{
  "n_layer": 14,
  "d_model": 256,
  "n_head": 4,
  "n_kv_head": 2,
  "head_dim": 64,
  "d_mlp": 704,
  "vocab_size": 3317,
  "activation": "swiglu",
  "norm": "rmsnorm",
  "norm_place": "pre",
  "norm_eps": 1e-05,
  "positions": "rope",
  "rope_base": 10000.0,
  "rope_fraction": 1.0,
  "qk_norm": false,
  "attn_scale": 0.125,
  "bias": "none",
  "tie_embeddings": false,
  "parallel_block": false,
  "init": "trunc",
  "init_std_qkv": 0.0358,
  "init_std_o": 0.00677,
  "init_std_up": 0.0358,
  "init_std_down": 0.00408,
  "optimizer": "adamw",
  "lr": 0.000973,
  "lr_mult_up": 1.39,
  "beta1": 0.95,
  "beta2": 0.95,
  "lr_head": 0.00697,
  "warmup_steps": 287,
  "schedule": "wsd",
  "decay_fraction": 0.807,
  "decay_shape": "cos",
  "final_lr_fraction": 0.05,
  "batch_tokens": [32768, 65536, 98304],
  "seq_len": 128,
  "doc_mask": false,
  "train_tokens": 658600000,
  "steps": 10663,
  "dataset": "wikipedia_en"
}
MLP neurons of a small language model. Each row is named by its layer, matrix (gate and up: input weights) and neuron, and shows model dimensions 112-239. Each number is 50 + 12 x the weight over its row's rms, rounded and kept within 0 to 99. A neuron's up and down rows have the sign that makes its largest values positive.
After each neuron's rows, "fires in" lists the words (lower case) most often at its 100 highest values on Wikipedia text that the model never trained on. A number after a token or word is its count.

L9.gate452:64 87 50 57 35 61 22 45 25 63 45 57 47 68 35 44 63 38 51 57 59 58 46 38 49 58 69 60 29 60 39 52 49 32 40 41 64 46 43 50 60 45 59 38 39 63 58 47 59 61 58 53 45 50 45 56 44 52 50 43 60 39 45 63 35 69 24 48 71 53 78 59 46 69 56 51 46 50 63 60 70 70 38 39 34 58 71 63 63 46 53 51 80 82 75 55 49 36 61 34 56 36 42 42 57 75 45 33 43 41 71 59 69 55 44 43 50 42 33 53 65 61 42 50 47 41 34 51
L9.up452:73 48 68 29 47 44 54 56 54 56 35 35 32 50 73 33 47 74 63 41 58 46 25 59 65 58 40 32 41 44 55 52 51 48 18 65 45 61 55 38 69 76 52 68 42 64 73 67 51 32 63 55 61 37 52 46 49 48 49 32 48 41 23 58 80 60 58 50 70 59 56 40 63 60 51 26 65 54 48 48 44 32 66 71 53 28 53 65 36 59 27 40 47 50 65 49 36 40 45 43 62 62 51 50 62 74 52 36 48 52 57 71 60 65 45 63 58 38 55 36 35 66 49 38 40 64 38 52
fires in: "that" 16, "she" 15, "they" 6, "he" 5, "who" 5, "which" 4

L2.gate409:48 75 60 37 58 37 64 57 37 43 47 51 49 37 45 52 67 67 61 61 42 48 34 50 24 50 44 61 46 37 55 54 61 76 63 75 64 60 77 30 45 35 68 53 39 47 74 61 46 46 50 54 47 65 36 43 60 63 41 47 45 33 49 47 55 65 35 42 50 55 46 49 53 52 39 49 61 71 59 54 62 52 69 41 51 53 58 31 62 40 59 48 70 37 52 68 58 96 37 71 61 51 49 57 56 77 46 38 48 61 47 51 38 56 72 54 66 39 63 50 65 51 32 63 39 41 75 38
L2.up409:34 62 31 42 50 39 51 72 46 35 44 63 69 41 41 49 40 41 57 58 52 41 51 72 52 36 34 31 27 44 39 37 73 47 37 54 64 53 74 71 28 64 48 59 59 57 68 38 59 49 52 52 40 44 53 60 52 46 55 60 37 48 24 57 55 48 33 68 40 53 35 26 41 24 47 54 56 70 43 39 50 66 40 36 31 54 78 35 45 53 61 47 54 51 57 49 57 68 62 58 52 53 56 31 27 66 54 53 49 41 52 59 47 60 58 22 40 41 61 48 35 56 46 28 40 52 43 45
fires in: "to" 33, "of" 29, "in" 14, "off" 4

L7.gate615:45 35 34 45 64 30 48 46 69 48 46 50 37 38 43 80 37 45 44 40 68 59 38 47 56 49 49 45 50 37 51 33 24 52 44 62 55 45 45 57 20 55 45 49 66 57 36 43 58 73 50 64 40 51 38 34 34 34 12 42 44 53 57 45 28 59 48 41 67 54 46 50 29 57 58 62 54 73 63 55 38 33 46 37 60 57 45 74 51 65 49 49 57 52 40 59 56 76 46 42 56 39 43 32 39 26 34 39 45 43 43 34 54 55 63 62 60 54 49 55 47 56 44 45 47 36 59 45
L7.up615:34 59 40 42 23 61 68 48 34 54 59 45 42 60 46 40 70 37 87 37 57 65 50 41 69 60 54 63 72 54 72 38 72 45 59 34 40 67 50 30 64 62 31 61 45 42 48 37 45 59 25 51 43 38 55 87 34 41 43 43 54 56 46 43 60 66 60 32 42 54 47 48 54 57 40 35 46 52 42 43 31 39 73 65 54 64 35 55 48 79 52 46 42 52 48 64 52 76 43 57 41 61 40 46 36 39 69 39 26 53 62 70 40 37 52 32 57 63 46 57 46 58 60 43 57 56 48 52
fires in: "that" 24, "where" 11, "which" 10, "if" 8, "since" 7, "although" 7

L5.gate270:60 47 43 72 52 47 19 33 37 59 65 58 43 61 53 46 29 55 56 62 49 53 57 44 69 59 50 31 78 52 38 62 45 39 39 52 26 21 67 54 55 56 59 49 55 51 55 53 45 42 68 51 53 48 59 46 46 61 47 32 74 49 43 63 43 41 37 53 55 22 56 44 37 57 32 25 64 45 59 63 67 46 60 46 58 37 46 49 43 52 52 42 65 62 55 63 59 38 69 57 58 47 37 46 52 55 50 36 39 40 56 31 55 37 70 24 24 30 39 35 46 41 26 68 33 85 50 61
L5.up270:50 56 50 48 62 62 53 31 55 59 68 41 51 59 76 34 46 60 52 55 51 49 46 35 61 47 39 48 39 38 51 36 45 30 28 35 40 58 65 30 51 36 33 73 45 70 73 48 37 32 58 63 54 36 34 55 54 55 36 23 56 56 57 65 54 62 48 45 37 52 51 33 38 46 42 34 58 66 64 57 52 38 70 52 50 52 57 36 30 44 74 44 44 20 52 56 38 56 42 61 54 61 53 63 52 40 63 46 34 58 33 40 51 54 62 28 52 62 63 46 59 36 54 64 62 56 51 22
fires in: "that" 57, "of" 12

L2.gate668:54 33 43 60 64 48 44 65 34 24 58 38 52 39 51 42 54 39 49 39 55 44 59 17 58 41 46 42 60 49 32 53 55 67 40 40 52 59 52 49 51 53 49 53 46 65 58 68 53 59 52 34 42 33 51 46 56 59 41 43 54 26 48 31 42 55 59 72 61 43 48 32 61 51 49 33 40 38 68 51 49 62 40 36 52 56 47 66 44 52 50 52 69 49 81 51 70 38 43 64 35 24 61 31 58 57 56 30 56 52 48 29 53 41 43 65 35 53 61 59 33 55 62 46 52 66 65 49
L2.up668:38 50 45 47 68 55 54 52 85 49 52 17 49 40 44 43 49 49 46 31 50 26 65 24 60 50 52 39 53 09 34 52 53 43 38 57 65 52 40 54 55 58 33 97 46 45 63 70 37 47 50 50 53 45 54 39 58 70 33 48 56 43 32 34 62 68 62 48 45 51 35 30 38 44 48 48 59 50 71 59 45 73 53 45 34 61 45 63 26 48 49 45 40 34 72 42 49 47 51 66 51 54 47 44 53 44 99 35 63 56 42 57 57 47 52 67 48 46 63 48 37 51 76 46 47 65 50 57
fires in: "to" 55, "of" 18, "with" 14, "while" 4

L5.gate606:73 59 48 56 54 48 34 36 34 39 50 60 60 57 43 45 60 57 43 51 55 59 51 40 47 52 58 65 56 43 42 38 43 40 67 48 62 42 65 51 43 36 77 54 33 72 64 38 51 55 63 42 58 34 55 53 55 48 31 29 53 25 41 54 53 61 57 40 68 54 70 34 33 64 42 29 51 52 69 57 51 62 57 58 62 59 57 66 70 51 38 56 66 48 56 62 43 47 38 40 47 10 36 40 53 55 57 43 19 50 53 42 47 44 43 27 38 38 36 60 35 49 55 53 43 47 44 36
L5.up606:78 71 42 52 53 57 22 33 67 51 56 50 52 60 57 53 80 64 37 58 41 31 51 30 60 54 39 51 36 20 57 47 37 36 66 49 67 28 64 53 54 56 54 85 46 47 53 35 50 47 55 50 55 50 55 49 54 60 45 59 58 54 49 57 58 40 50 39 52 59 38 42 51 44 34 45 40 38 54 53 51 51 57 50 36 42 57 59 68 57 59 55 47 44 54 46 31 55 58 53 50 43 41 44 48 52 75 45 22 49 57 62 64 63 49 28 41 41 57 60 37 52 71 70 31 47 57 56
fires in: "the" 100

L8.gate41:40 45 51 54 30 31 47 35 59 43 61 28 27 41 35 19 44 41 54 43 58 60 56 66 37 50 61 59 51 44 47 37 37 24 48 44 64 62 65 67 20 54 63 38 42 70 34 44 68 57 65 71 49 42 48 54 60 59 48 41 61 62 53 55 42 69 76 46 57 27 49 26 57 64 68 56 55 58 35 62 57 52 53 54 50 68 69 63 51 67 41 48 55 35 38 64 63 58 46 30 64 36 49 44 48 29 43 46 55 44 50 46 71 32 37 53 51 54 61 37 54 54 45 45 70 67 55 34
L8.up41:47 54 26 53 31 25 60 44 56 56 62 39 56 70 65 80 58 53 69 62 44 56 34 51 39 63 36 20 42 50 44 36 56 59 52 48 33 47 26 44 44 41 41 53 66 25 50 53 50 50 35 56 50 51 48 55 59 69 50 38 30 31 57 57 38 70 32 55 55 44 42 51 49 63 39 73 54 34 43 45 41 40 63 50 63 25 28 64 56 52 47 41 55 50 38 34 38 66 48 34 58 38 34 41 33 55 35 66 62 57 43 56 79 44 40 60 52 52 64 49 52 37 38 49 47 31 60 26
fires in: "as" 28, "although" 11, "if" 9, "though" 6, "regardless" 4, "while" 4

L8.gate475:68 61 31 43 42 32 42 53 37 43 59 54 34 49 45 52 52 44 31 51 67 55 59 57 32 41 68 37 52 61 21 68 71 22 23 61 41 35 58 52 55 40 40 52 47 47 32 56 38 68 71 47 63 29 68 65 48 39 43 48 47 56 55 41 43 80 86 51 55 45 41 43 61 59 61 59 64 50 48 52 64 48 39 46 36 54 32 52 60 55 47 61 48 73 60 54 55 45 37 39 49 49 50 49 36 32 64 35 55 40 48 77 45 65 53 36 30 44 49 57 60 62 47 61 68 44 41 68
L8.up475:63 47 38 57 54 38 60 61 40 50 63 42 59 45 47 28 64 35 51 59 55 46 57 52 62 65 33 49 43 43 56 45 46 47 36 52 48 68 50 59 72 56 62 57 70 54 60 54 34 71 51 57 44 31 56 68 39 44 44 43 52 63 36 52 65 60 49 50 63 45 44 61 36 41 20 34 39 59 60 63 48 47 40 45 34 56 64 50 64 36 50 53 51 23 81 33 52 58 36 47 60 57 56 56 25 60 51 53 32 50 42 58 41 51 38 45 67 33 79 52 63 31 47 45 62 54 36 52
fires in: "that" 86, "what" 11

L5.gate431:76 70 26 48 48 40 46 47 39 40 56 55 58 43 35 48 59 44 60 75 44 83 58 33 63 32 52 53 58 46 37 70 64 62 57 33 35 53 48 39 30 33 60 54 63 57 49 46 56 60 76 65 31 45 58 48 32 47 66 44 50 52 40 40 54 46 43 43 34 40 47 31 35 53 69 41 48 30 63 52 31 63 52 64 34 46 60 56 55 53 68 37 60 57 56 52 55 56 64 48 35 62 39 39 72 46 53 54 45 50 71 43 47 59 71 66 35 53 40 35 58 76 59 40 50 76 56 33
L5.up431:56 42 42 57 61 35 37 65 68 34 58 41 37 52 49 49 64 43 46 51 63 50 66 34 54 73 73 46 38 40 45 49 44 48 56 57 63 54 49 32 49 51 67 70 30 34 33 44 39 57 37 47 51 37 61 24 46 52 39 61 69 57 42 58 79 63 70 19 55 55 49 48 56 34 35 35 32 82 66 74 61 69 59 36 60 60 30 53 58 59 61 37 39 39 64 68 36 46 38 55 39 59 61 47 42 53 64 53 64 41 66 54 53 38 53 47 45 50 51 47 36 46 63 57 41 65 50 72
fires in: "the" 100

L2.gate151:59 50 42 31 53 47 62 59 37 54 27 74 58 66 41 64 67 42 46 41 53 49 47 42 47 35 39 51 51 60 25 51 57 58 57 68 48 37 66 27 43 41 54 61 59 62 56 54 32 42 36 44 60 55 59 45 32 52 46 59 43 16 52 52 65 56 29 70 44 37 66 50 34 44 45 47 53 41 53 55 24 49 69 71 44 43 58 66 50 77 45 61 57 36 44 33 58 64 49 74 45 41 51 19 61 60 66 28 35 46 69 51 53 55 74 43 41 64 53 39 60 43 63 68 51 61 48 50
L2.up151:63 52 57 67 45 49 37 63 60 59 58 56 54 32 47 27 49 56 38 62 58 55 69 60 68 67 46 37 65 49 65 47 54 65 55 62 58 19 51 40 30 49 49 50 25 43 48 50 54 46 49 36 38 63 47 78 38 42 55 50 56 52 54 69 47 74 59 52 65 47 66 54 49 56 52 43 35 51 48 52 67 65 50 48 48 31 47 48 44 41 59 60 44 54 51 61 53 43 58 46 32 64 57 56 35 63 60 45 50 59 33 49 52 39 46 83 50 48 51 36 19 48 49 47 48 51 51 39
fires in: "to" 43, "of" 19, "with" 5, "from" 4

L7.gate156:49 29 49 49 46 52 46 43 30 51 58 34 57 26 44 30 34 31 53 42 56 37 66 66 74 38 58 63 47 67 45 63 42 59 54 37 51 51 59 44 50 48 39 56 45 67 49 53 72 52 65 54 58 31 32 49 53 60 32 40 56 38 45 79 35 67 42 60 70 46 38 51 37 70 31 37 53 39 55 50 83 56 50 41 38 60 39 58 44 51 52 47 43 44 42 52 32 40 55 48 41 39 53 59 39 24 57 38 54 42 43 46 45 42 21 47 55 57 46 57 57 69 46 43 55 52 37 67
L7.up156:42 53 47 65 43 52 45 55 49 54 40 57 63 30 56 49 51 56 50 72 46 64 55 59 44 52 44 69 36 49 64 42 40 43 43 56 41 48 52 78 36 64 40 46 35 56 44 69 62 68 75 36 45 49 51 66 55 52 52 56 65 68 28 48 69 48 35 41 44 32 55 54 58 55 67 30 68 47 59 65 47 85 55 57 62 58 63 43 44 61 11 44 30 46 44 36 68 47 71 40 58 29 46 47 30 57 49 44 57 47 42 49 51 40 40 50 40 54 61 48 38 32 39 37 40 39 46 62
fires in: "two" 13, "three" 13, "thirty" 8, "six" 6, "four" 6, "fifth" 5

L9.gate552:52 63 82 49 35 63 61 44 71 37 55 38 46 51 45 44 51 57 59 30 56 51 54 50 27 53 83 38 70 48 33 37 67 43 41 62 58 65 51 35 51 40 58 54 47 72 44 41 42 56 39 46 57 31 18 41 54 54 41 55 34 38 52 44 64 68 64 41 57 38 39 55 57 70 41 61 42 47 65 40 46 42 55 67 30 52 64 62 66 52 62 48 51 39 41 39 53 45 37 40 46 42 40 63 43 51 57 60 48 52 69 69 49 56 53 52 41 20 27 59 50 56 52 42 60 33 43 53
L9.up552:44 72 36 53 47 50 44 39 54 63 41 60 54 39 53 58 67 56 55 37 52 55 43 35 60 40 63 39 46 56 44 62 46 45 26 42 57 73 61 70 33 51 49 62 34 33 38 65 40 59 57 70 45 46 63 21 51 67 31 46 53 61 41 50 49 32 37 51 42 55 61 60 40 61 51 67 53 37 50 57 28 34 57 49 54 42 42 71 57 43 39 36 28 57 60 48 34 56 46 69 36 36 54 72 62 56 69 58 49 50 33 37 41 57 59 41 69 36 42 78 54 54 62 40 59 47 49 66
fires in: "who" 51, "he" 14, "she" 7